config.toml
vocab_size = 2048
norm_place = "pre"
parallel_block = false
lr = 0.000696
dataset = "wikipedia_en"
MLP neurons of a small language model. Each row is named by its layer, matrix (up: input weights) and neuron, and shows model dimensions 0-127. Each number is 128 + 24 x the weight over its row's rms, rounded and kept within 0 to 255. Numbers have three digits each.
A block is one neuron, or neurons of one layer that tend to fire together. After each block is what it responds to, as a language model described it from the Wikipedia text at the highest values.

L2.up62:116127147138125129094127160155131133139132172101143101151088097115095149154084139151103158112117112149117100124126094099128087137128152119135107139079098149133127134122092128086146105157130108193120134104141085124133103145135112075144129149121131139140112089123129188110095143097118105170159112105093125119153101129155084158092148150127163169098106134087083136150159110139151120188155
L2.up393:134116107109143136093161158139166116115127108151151111117134140124102106123087138197104169121128134139124102138094132111107116095131124096111088148090096156153112130164122164107106130181123087117124115091107108141111134127118108129103103126138151129094111159077142176150077152107106129112135155128118133085140123089110080134099129152114111097143124150104119179087130139150160092122164
L2.up431:158140161131143091104132075164141149161129126149151105120143107109149098121131164122140166111123118121126110124129131126135139109099102114134059114133129161140145176074120165120175106173138078122163106135139155109164135143070118149117125126105080109129097094126135165119152129106131149151121109087091132134159151144116125141118152098148124109118115140113131158130152079109144106138123
L2.up492:137113089096163122111113140097136131108150106108167132124122126153099113154153122151123159130101147113139110152113155121127107106121137107132115109081106174151097126086150134121136113166143110172168135111108133104154121131118117108119122122160141102127139116114136166107063144138138149116144151134138120139126122120117144112131113148130111145113120069120120193139130111159113081124117
L2.up659:147136136152157130106100094148107163119108134117129104105092147131121116121073141122127158133121134120112127158164122138112166126112145107100070078095105176125143160096113115136129130142099099168160119169131117113114126121124141145142110103070105117124103124127117119161137126121130135142159130158066131112156113105135092110120104109151143143089154118173085156130135155159134107153135
L2.up679:086114178117081145184135144130135131108150154121075099141150114110106127144137059134153149083108142169123111138132152116110107125114128114132084167159099104185117126117156119139166129155097120109134122099118130148123121091141127113149135092110094157107153111082066146146108158124090156150135108158099151129125180177094173126134148117120095127168131094107116186112136112164134125115121
L2.up762:108184174110083136082175154152122124123184128143123107115114140092160094140133117170137157088163113138145108139141117089103057135119124128112105133145083092132129146123125120139118135139116117111141128094131118121140084092110113099096150133106090122106106171130116169112143134093126174128111142140108139125136116135097143159168162124144093119158148133130097167120128168140149137135139
L2.up825:163151135100137102130173143142136167084141122142157087160104111145123164166140129152153157139122134109127128156129081121115102136141161158128162070142125152134124170139106102131115138156123093135096153143127139129129131085147162124121125088127140138144126180102129138130109161126133133098120150168152125112140075101140113141069107127113122079111136070095124163115187088144149097114103
L2.up1126:163123150097184168108162183151166118144155109104107110179151116125143130158137094137143110112151115125148151128112138064162114137118134168103101128096085121145122155148138147088137109127123081132101117139119104132107102126121169102123106160115119133090123132073120139092112142123141112121165171113120122074175141129170141134146128118116105131120137105152093150126114124128174094119125
L2.up1142:156102102085096130082110119132152098104139111116126112151129082151108123107113128149160196120132132153123113158149156099119142136125089129115086103106129082177100141136113120123100096132105077117152115115139121113091104106140144117133128156117101107129157091096085158121109179143135165148151128117124133132159094155080164119153109123118100117127132123130103182106132150162163112127150
L2.up1185:146144101133093102140098154093130168162122124077152101149084129137107120128165115191130156135111141131124114144152114085074099114126117113105126047144126126160114153136110130120104121130098127141128134107104123127152129065151131124116089132145147144173123170098113107095101119131093126072141131158173136132116125105151121117083109127119073102118118117146153145158154119144140110149118
L2.up1309:133114138171162105160093125156119114110129158130112099109119111142158120147118138132134164122112119139186114130129120096117121099135167145097127133103124119142134131139149131099134109144153081125119110161107130098162141129097118135097129142110067097146183148123155147151091121090146136131138154132111150151165139114121121109085130109127131103092181087112135132075120083132139058114129
L2.up1384:107125127110106131129126162125180136102118104103127152163111103121118133122138128149149147119176124090150123143097122142105138105157130166064123107124130155169116127143151083120107141150109087155152160145125154117107131131091142094134112159143112140113126071098120126124118153103137169091141137131146103127154098118078139144143119138150166089134107108099133142137134130165190144122151
L2.up1400:153175112086089184135165145135139128136152146119141123144122114125120113121132111169144148138134151164131137141139112130106084158138144121128127110157130109175113140095166126183133135153138085088152122108172152150122132124110134101109106139092057114133132157065092147140102163115108123147142155151138149127162119118106101125107140130124085106116115127111122148116109148137189129116117
L2.up1446:116102125082111115119114161165168130119169152118150152146116103184127136122082125151113245114149150154137091082118104092128132127138116120122086119103160112123123128132108131106145121122128087060137147107118154137132128103131125111129118100085126156150144157086144167117109129090125133113150140108122143110158117113115092121085119144130147134128176077115150145127142147147166126159151
L2.up1531:126133133135126117107144149117121150146117157114151108118132118123085100183123133111109160125131086177103083101144112107114132131137147113148093134082157149145117114086077120101131141159161132174126105127177119115164111079153117087117078173115113141093074167094167160078117156108122144105108122154098120157121115119129122152136150133142142166094154155143054124169193099101120121140105
Responds to: Role-marking "as"

L3.up1533:099096119101156134087126164115147112132130111118117151162125136145138157108154136175171150105152103138133136109088131090128106191170130144139109075167149138121109136094127135140114145109113139124143117128100142100161062126130167122126123135090130118134108103087067074108174182138101139136132124141148137089146128098178127139125110136105163095125111100157113147109138098080133137112125
Responds to: Mid-word subword fragments

L3.up380:117100108113140107124143137110121137146111154148095146151094144101115160145125105150114138139138100154126116135146075100115147133116174129086103133098115127144095130118113133138140096179110112125113134103164125125146123107097153191115167150104097118141126147086106123096106118114092146129151164128105126120168108148119156141135098132153158138089151133140091133150144120108159108152114
Responds to: Clause linkers and prefixes

L2.up57:132115143159161135104130151162099106173131166129116142128169122154121142113133110115169161090099107159140108141093168078133105161098114124151065117161180165148164145122172133131111168109114112092116136089107137159116117140137113147121089107093102107155115124111137066109124143092113160145108135135138146141093133144145128123132174125139111097157133107156129112111135158130113159127151
L2.up210:131122127178082100159158106130098122125163110156144096115172116140175127139116109148136139173103144147142144130115146143081120137158146133136121148126147140127158139054150172157136145115122105179130127105149139128167144115116122158133114160140112128112143167145105130152133107144108122111142121158132125164159150111145173133116144084120139091091127158095130166100139112131140133132113
L2.up304:154145154169120126162155132142154101148155095121114119079096176139125080117130140183146143117120133138162135160125139116131107113136108118142116109155143140136133115121170123156132143153129131150092110084168105146168119120106160091118116152143080114088135147119141121094097128160083156107176118135113151133109119141129131093141146127109104140171148141121113136136127092122101143150143
L2.up323:144139112111139077134111154152106148143113200132109136139125164183104108128129127196141145110106155132116118125125147107092077129099141173099114145108136162109114148110127148142102097173145101114159097139107123088129096124128117124073136119149091116154151152079120124162112125110090190104129136152120134157149131138141120109093092129141120093114153091128153139114153103125100095132169
L2.up400:115106135117147128089151146150111145125180175185124111139139108141132106122147110132168162129103147084123141074065149095128127151151140113109108123079147150102137179141154124149109117110127130118124145098105114157114144117124129141145107133161057100125097106123102106174117111086132138154122124126124120130116131096157119135083168128092162109129113080095134170132127133081089123134145
L2.up544:120141075116120154125135121166158177143142155160083042101104146129146140135147111126171133151117142172132122100108174108119116125156121137102056128097129152150117186145106136103111078163121122109133099122125152120183128095130153175136125151129087124138108128134092094155137124103112155147172127101103131158126129137138134140125149130129160111135119094133112147151145122113098168140096
L2.up611:134120132133122149109157118098188114166153139141127131058171159101098116135119118171109131151151076135126078143125148073109106132137201116146126134138121118153153141120135152147153135125140138229128140079169099149116137092115137141101115181122119121122128143140110154114183127166109129126140127105091159139121145120123102128159124119137145112141127139149121113104137147105113105153151
L2.up662:128099074080095141141148150147149097153148115153148149141143098140161082127130105144120144124152131128153115172087143096156133164139132120122092125133167158140155152150089146143145158118153130130140126120117172110183104117079142160112153146158106121146159162109061118130123082120125164102155176156125114159113126098154177143152145143110173112126124169136123148146136124133126135166114
L2.up700:146124100158173113106132103118164100130154115095108105131088146121142122143101174158100108121120127120123108121115163126081106119140135183150118105111101148127150096109131146112112143159133147116103123097148110079144117092174142140096094123144095136131122155115095136144116152149119188150193150141105150130143159088120145149122097130082109116124127160093084155070110138124150099097148
L2.up790:137084106169122167123163124189140145110176142125136080088144155102179087142163112143144110152116124140113140128169185097107125176156123137131102106137132150133127139114124117160129146157132117146131148118124104130127108098097121136135093096127064149114127137131096110145169113128125145137107116150137118159120128112124115151102180119106200141123123095096120132172148107101122114166110
L2.up968:149153126113128088117110167128133131148138145124125119136111147148152118111149119180153156173113122147123159147133145085111102131137129149142121114163098109135110141128117088120163087075123133146087089086110129124124098116158140151115081138119111085123157148083134109148142148116109156092104147141169126149095146092123144137096110123116097124138145137119078174155118110140130103143129
L2.up985:153119162118127126121128126115141087148128155132070136129104142134137148100150120088175138066092138122135124119116100104116144101149092136117087124137134130188149143133129086070162100157128122090130131104122167174133148124116120146128116122122109106139167128109131124143117090114125155108156104136103164120135148135149171121120156099149106146156131113134135177131151171138148188156112
L2.up1031:104154146115139116102121149114114126150113106158073076119101160084135105134103129141145134146146109146134090169140142152053121105140154114136099085122110165155179126115115100122116157156142097119105114105125105158116096109162129110127086148095131124113095124130086138157116108139102168138126150115116145126130089103094147136134183147136128106090125141131096129087109118144128144116127
L2.up1241:157103088127120136091134116152130121132109166163113074098113155153141102131157122148114121139095107156141087103099168098098150102151158108151110140078137176169100146083116117092081112160137135151130089111158101141136117110136104160129098180134072116118091128108126116138107119105083190142141137105093153165097157126172152152118148105130148137124147143135111148142122119117116138197131
L2.up1420:121074096083121152132133131097131150130137101106139115145112134112110148145102122169147175116148115173111137096126124092126096135155140100153127087086157153129108160113141150155128116125112135117118155083122096125147143088147091104116146156111091118121117120079143115092159148117103195104161137121139182132129123111129149097136154122124136123133149107147095132080149123141109096140098
L2.up1502:123147140087141070117141121151096105120108152134117122149111127145121120152128091163164157093124139119166129179148127122117130117141119135094082136153125125198118119132119137103128085163100107120123124129130112118108090116110144118126121143096087132126146170110080131093129164105075164135128143156135166103118143100085174152117144093115094130126134139134149194156156130164147135165105
Responds to: Infobox breaks, un-, ordinals

L2.up59:173119111092127126119089168150110107125108138137130123116127141148163129129110125164109148162134160109141097196142081094106124090110166183152117096146126090133146121110128112117097103126105115114106131082114121115126161065124137110093130157133082119106143168100127101127163117160123125125153126101148132110139120099141142106108111119116120105120128130154136155113095137105151093151122
L2.up89:119126174173125119141133128155086097113155153111116103158122135114138150103097099134115143138113140116120129156138104071094123162112147122125132124163135134129115116103143164128181142157127102122107120104115122121094162116085115135139150115142097151116160093143103144128108144136109132090131168109107146085154094128088121095118119073102096127149157099106147166114158159143118129102145
L2.up225:087113166158077144133119132146128105113149139179128132117138150161141094108137096106137116137156161111156123156145126155073135163116149091112139124133093139127125146102096136117116097196132108145111081111161117108138092151127155120073137132151150115105117098147056141118137154133108093108108126109149139100141107178139128137115162111072114142100160102120080146112146122150111095173170
L2.up375:139114153138098114115166121108128132113151146137103145133127127126133099107126110136153153149119100136149082140108089125096108168081133140104118120154108112185115131110166116133131132138116109109122146132109139130121129148099102136061148080115137122114135069125116126142149142146140149120163137104120111164097132109107126130106175141120110157112117080088114145117111129137131109169213
L2.up376:128155149168148130095116144124117142129163194142116118089131148114139162146131107146112146173130130162143077129167110118144109121125160129098144152135108070180140158136142119133133140132134070129136142109106122128115076066114149133119130137087097138114170153109115115127158135114139171144127167124155137092110140142094147132123111119145123148109155129110122142149156073126129118139126
L2.up388:114130107110066130085142128161116113147117158101110092117140137178158086127073125122143135174162137138142110126151113101111128141122144132094070128147087104164127201077134100119126154106126124146124159106128160143156127116114156150147117149125134090121144125118110121088141114102126137148130158121143132114119134112121124134117177139082169156128139108118124180160130147160109121128103
L2.up396:140124146148153115138142124124111179111113123169108103116130123114130117125123133155124158108082136090128126177098103167108119111113112142088112076118124135153147119128166173093087116156114158136131115083132152114128087152100125099108177104119084114138120145143102125127117177138088119150112128142100134119121118113126130127126149065160139151137136118157162145158174131133119102129154
L2.up469:097140118140100101137143127124128122157111155130123105109175167170131136157139085104179195129158105159132106156151108141113123109078120150123100152105124110118127171113126151126145116119104090117130100131193147169152104128115144140110111134144095121154138158116072101136136112130146146126151165166145126165120095126165140173142146140108111145132104095130114139135123115173128141110132
L2.up571:129119153181116146139126138156114111123154117170069102168140130133135089129148077101127111156145127127160113123113154144064099140145151101122124102115156159132144142122143175080160118149171106096114075096123114133146122081153131131097149111134081125122094134131087134135164100126108141171137129131167137092147141142120117137142192085064149088157111133108128147079133129127111110100178
L2.up653:161135126158048124161139109094091115134145142138115135127162177138137127125107114109131135163097119108163138153114114114110122108071126190133103153125125102144127141122149129110127158126124129155126118123144128186125088158164125143104119140118106084071112143144098116148121143130124126116108107157117130145091120109121133147111098100138137092141123141131092140144137125123106130098175
L2.up753:092156113167086103129160167148066136177132125145127089128171129150140111112156116126148148164092142124168101164111137131114127132178147116094115120161118140152144127109108133091117105170136124158095105119150143097093148129149129135114077114135120127113115128151129153104107097120104135092134138130136140098120085146171121133090167125157126087138099130106112133113130084147121148118157
L2.up1093:156108150164118127118155127170080114126123128117117141097143126086131097115075119142132134140146110144127095155114155150082128113094132130100111092102102123174152141137144120104104126139146104130149109085118124141147149118130095124127120129129138114110093109102137159151086157146119147176090135106092096142119095125095147138120140141144143135149142148107119102127156130131152132131157
L2.up1146:105143161110140112053114166167096144094104164142141111117130176106109108074112071133123145112122165125131089164077116123091152152099135130101107110153105086150143132109122136070092138156084112153114121091136134178128105122105103119103164154138130129122142085136083152138131138149124123137117143100136118137092067138122118135113133113107135141134132100140142139100128125138104106177160
L2.up1191:161148160127120092129138155102093140140129116087108126162121167108120118152089078150124134154154122193137097134153119120082091091112157097124125135162160123178199119116148154138099129144121111155101133086177100151122101136062103132061094128152099111111147123137097122146140104110108163105145135115129135133158108088105078108130147140115143097138127103139140133113126061132102135178145
L2.up1216:129162136081139094094150157105133172130132115129170110125122142151113153135118144146137126134117138096129128100110080125108113119153130150129131054164110158103126096113131101135123117097122097132140139151175121114119098097141160145071155152142145118150147133104147145126146140114101146111108136123139165112146114101168125135106100084075154126149145102130108138110156127128178088200121
L2.up1459:137098170147169068149132162129112151147143180109090112130113167110115139105131076157109131124135109145121103088097107121101130096138121159114108124135160130121137114127110133134104157127160111093114108114156148131081037127105155156111146142140138132144127126159136127133090108099085171130189153109126142070115141130144139117117128102125182123129120106142109123109126089114101139180168
Responds to: Section heading closers

L9.up32:138120154136046133122133150114117121139142138137156147146115102106159104182171086105122119122180145121105101071129112030154108112114136123125111146139083130131102117111120147125114101090130132112131123148127118133142135100147106096130161157135117132125143168117126135123105125115095150122147115128119155182107160129117136111131134153156139143138130103140128153144113136106130142163129
L9.up132:114120138130087091138180134204112083067110161158137123104177146100143123111169106135138122120126120095094129121126125091096090092112146158124107134127129127170099128135103144132128133144160086121115128118131100131104123120142091135148116184129118161115130137098126117117166109123108157127139160117129147160097141089130118187110140136098149145110132154117146136152141104079155114149109
L9.up673:120144141152097118102138146159115092101097153106133158125138101111150103109168138139160160151139162098106128113133102053099075059152160125142148132132130170123128127125127086105164180067156114153102100173114100112120082082130121116135114097125132167136098127142109109120066135110142175103117150122122150182119168106117159193141135111105105122164143126104098119106134118113142139110087
L9.up1289:127144197175106088135139159145101120121145171128151127119115119119148085171157123145143113141137079083147123124123099062094108099061145173154101126185121086144128143094119134109136105151101139093162158099138147181159101088154137108112113153147088122127136125147136185133132130145148159172117119074143123132119134117106142141133139109141082135124128127122175158136148105083138127175117
Responds to: Occupation nouns in biographies

L2.up80:122110108135120136096108133181107113137127112140141117095149133140129075165120151150141109132101094136133125136114125097151062146111145131139114129136114138138092173123143143185089112115102117138115104104111095109129107122155109144116115116130114124120126179120116102129134136128134142137109110148071125158118154146158145143135163136093132138107106104107100144118130128098119133097133
L2.up212:152118112107135147073117165140123128146135142160101172139106109159124123101117165167162113178133115127152097158143141138149145128111138150137084140166127140145117121108133173153162106126138114133148108083148125104130071124136131153116101144108118070152107134116088121135159128140088120146175106146140100095140140099108161098058132127086120149148092156105136149143121097105149126155156
L2.up245:145105119111110112159125132190090158148104148114134112148147158136136097151142139169153123153113131099157115128148137122107129163115170182144089110135121121157114158102154138121100112125121149159083102145162116115117115064119110121121136102135100124080113136129117070127143136122120171166105158169133118107132151081148164138128104093139116108146125130134114148171139132116156175150121
L2.up318:121148160161147099147134132119145129153125160142116114151130101137164115191123152173125144139110119130107125092115160094124102125126117140130119118134132125113127120149129145185191118127108127118096131120120125130167119131120154138136109153106136158134154140116127133126173121137098177082121110116088169109127172114111093166101110091132176157129175136109152154158182094142173110130139
L2.up547:133067117114109109133152115114114131153128118105104125127141133128137131126135092100117115113111134132116119126133140098129083151153112166113097138149146165130136128086105136154137084167164077117131152163123134133154128105140155129114108129110099143121157123126069132120150110137105158138141130203102110124165160105128101137117148100106158156176131127126110157100161134125148164102172
L2.up826:159121106116099155080155137102130117171154170176102115127140133154100120144149090140126188126112092083161117134087134135138142108138127129100108121098137180131115168114169140121184103126076160150145152142122121151128112124151135153124114134138123111131142141114122091078169127130097165134139149114084118147101109141114124109153124131114149155121147122131119141179153133113144139128107
L2.up893:155129128126081139140155164132152112138139150126124112154190094116155134163144075124164139148111123133149117148134110138077065135118137144123128124138130102122132132099151136092142130139119103112131190146104160150121104091153111120152089163131104137130119129111107147139094138110138137139093144144140141107123121133102147149139106139092122107150117140129120170139143139122137103099134
L2.up1137:112119142106118122148165162137148090127122175177135083159118109147129138126167116147170142073142120103107154176108102097106105154161135098110126094130153133166155109095136128158130145119119098114085140131109123102109104119116122123157149129116110157120144116115126114098166097090093102087075134099105182127177142076116131137096157128108153151114141122127127137127126115104100112141128
L2.up1143:117107123105122162135174104111143170145172120125106118141136135180141131146119138131191119123158156109148112119110161072083108196181145124125111071169166169130120137109141122144135108085152138111133112116119107150123115117113110138089144136108128157140126106118083057148140122129106147162125139149119156106117139115131150110121132081099123101152114127132104150104162149045161143131130
L2.up1157:127093147105090143154154177125133141146156140147093156151121116172170098180130133159130146161159117104123097105124138066105120108113165146180128112139141164131129118126106125123144108120141105114109072118144123146146146082158151157109124128131105108088143112110108101134079116125160183130140111140130127163108166123101099112126106117119119150170121143138105159115139154074163103118119
L2.up1301:139105126115150149128139141133106122158136144112107154132138132140152175135139128116168116127118102138135105116107168083126081166122131149166073093126154167155096150120141123173152110183153118106119133135151141097121146141123129160147108122157110099118146113126115117134137109121117200117171116132091118129125159072122117083092156131099135125148110141145104120102126158148170130121142
L2.up1386:156139091097107094130157135146119134120163104117129114128132148140095116133087139168134126141098127141144113139153095117127103125145158113133124127129091139155092140143133151139157081175160110126127145115124140107114147070171128139101103143070095103113172162106115147112122132136162134123134142155098138102159121121106114153112144133144147127138122155115145167086145088138162070116115
L2.up1401:113125173133155080161175147103130132127127145173118163157185092157129078127139102157138143119130169115146104170113122100104080138112101116128106108173169130141151146139127135134114127115149098124131119094115113119161118118107113126134136119132089151123132129129152135110150106101131117121181127104148138073140120074099103084099121090130120116162106140104126141103145116077152097156154
L2.up1438:125101133092083111130148160154156120137123161142101069155165127150145131159139150171152109131115129155121134118123097081107118174166144146150127103134113177137106129139124102159131112121113134133122141148124116128132102123146143121127132132111085121094181129114088114124165143114129140122106108123122168103140115084095161109136119155115109102120140121149095156103157148066158115116115
L2.up1496:126123125130095113141107133114108105131134114148146117161151126149149119163150125129159122122120114164136099133105126108081143159106133141179119148124153138159145145111129115145126097128122076114115139174143123125115097074141126090098133122120110169090120138158165112141124116121121143106140148149164145115109115135084134127157124119090120098139115088168123153089145157112117121131108
L2.up1535:098156153079068055161147119086100103131121162161135078157125102204117145138175135157154133112163101140132116142121124098121119164102119151116139149153142152153105133120133116146154139155128091164145127150146114139157156135104154106102143161100088150135171148148120097116138101130125147078084132125116154153166096120074105127142121099141139143149140183137181168093149119122142091144162
Responds to: Mid-word fragment tokens

L3.up292:122108132112126133111100133151167136125175149152100052095155156105125132125149141127149134125140075148090122105126159094115094148136139161131108112084172155117119179143137150126116152131130147126100147140128109115153143092140129160164131139115089127123131145145147107152111100080147148112165156100084119137125133103116125148134140096114196161114142122153116152105117121118154164159083
Responds to: Mid-word pieces and line breaks

L3.up1386:113148116100103153092141149151103144113109152118149077140102160158158114160143091143138123159167118137164076143152138136054115125087132120090140126136106134170153127120111150099086129169139111115149110146146138127109097085130154117086128161084130107125143160102093123146159121110125132119109137141130144149109133124098104127126121110103155143142173117145137168102187129135143136111114
Responds to: Closing heading markers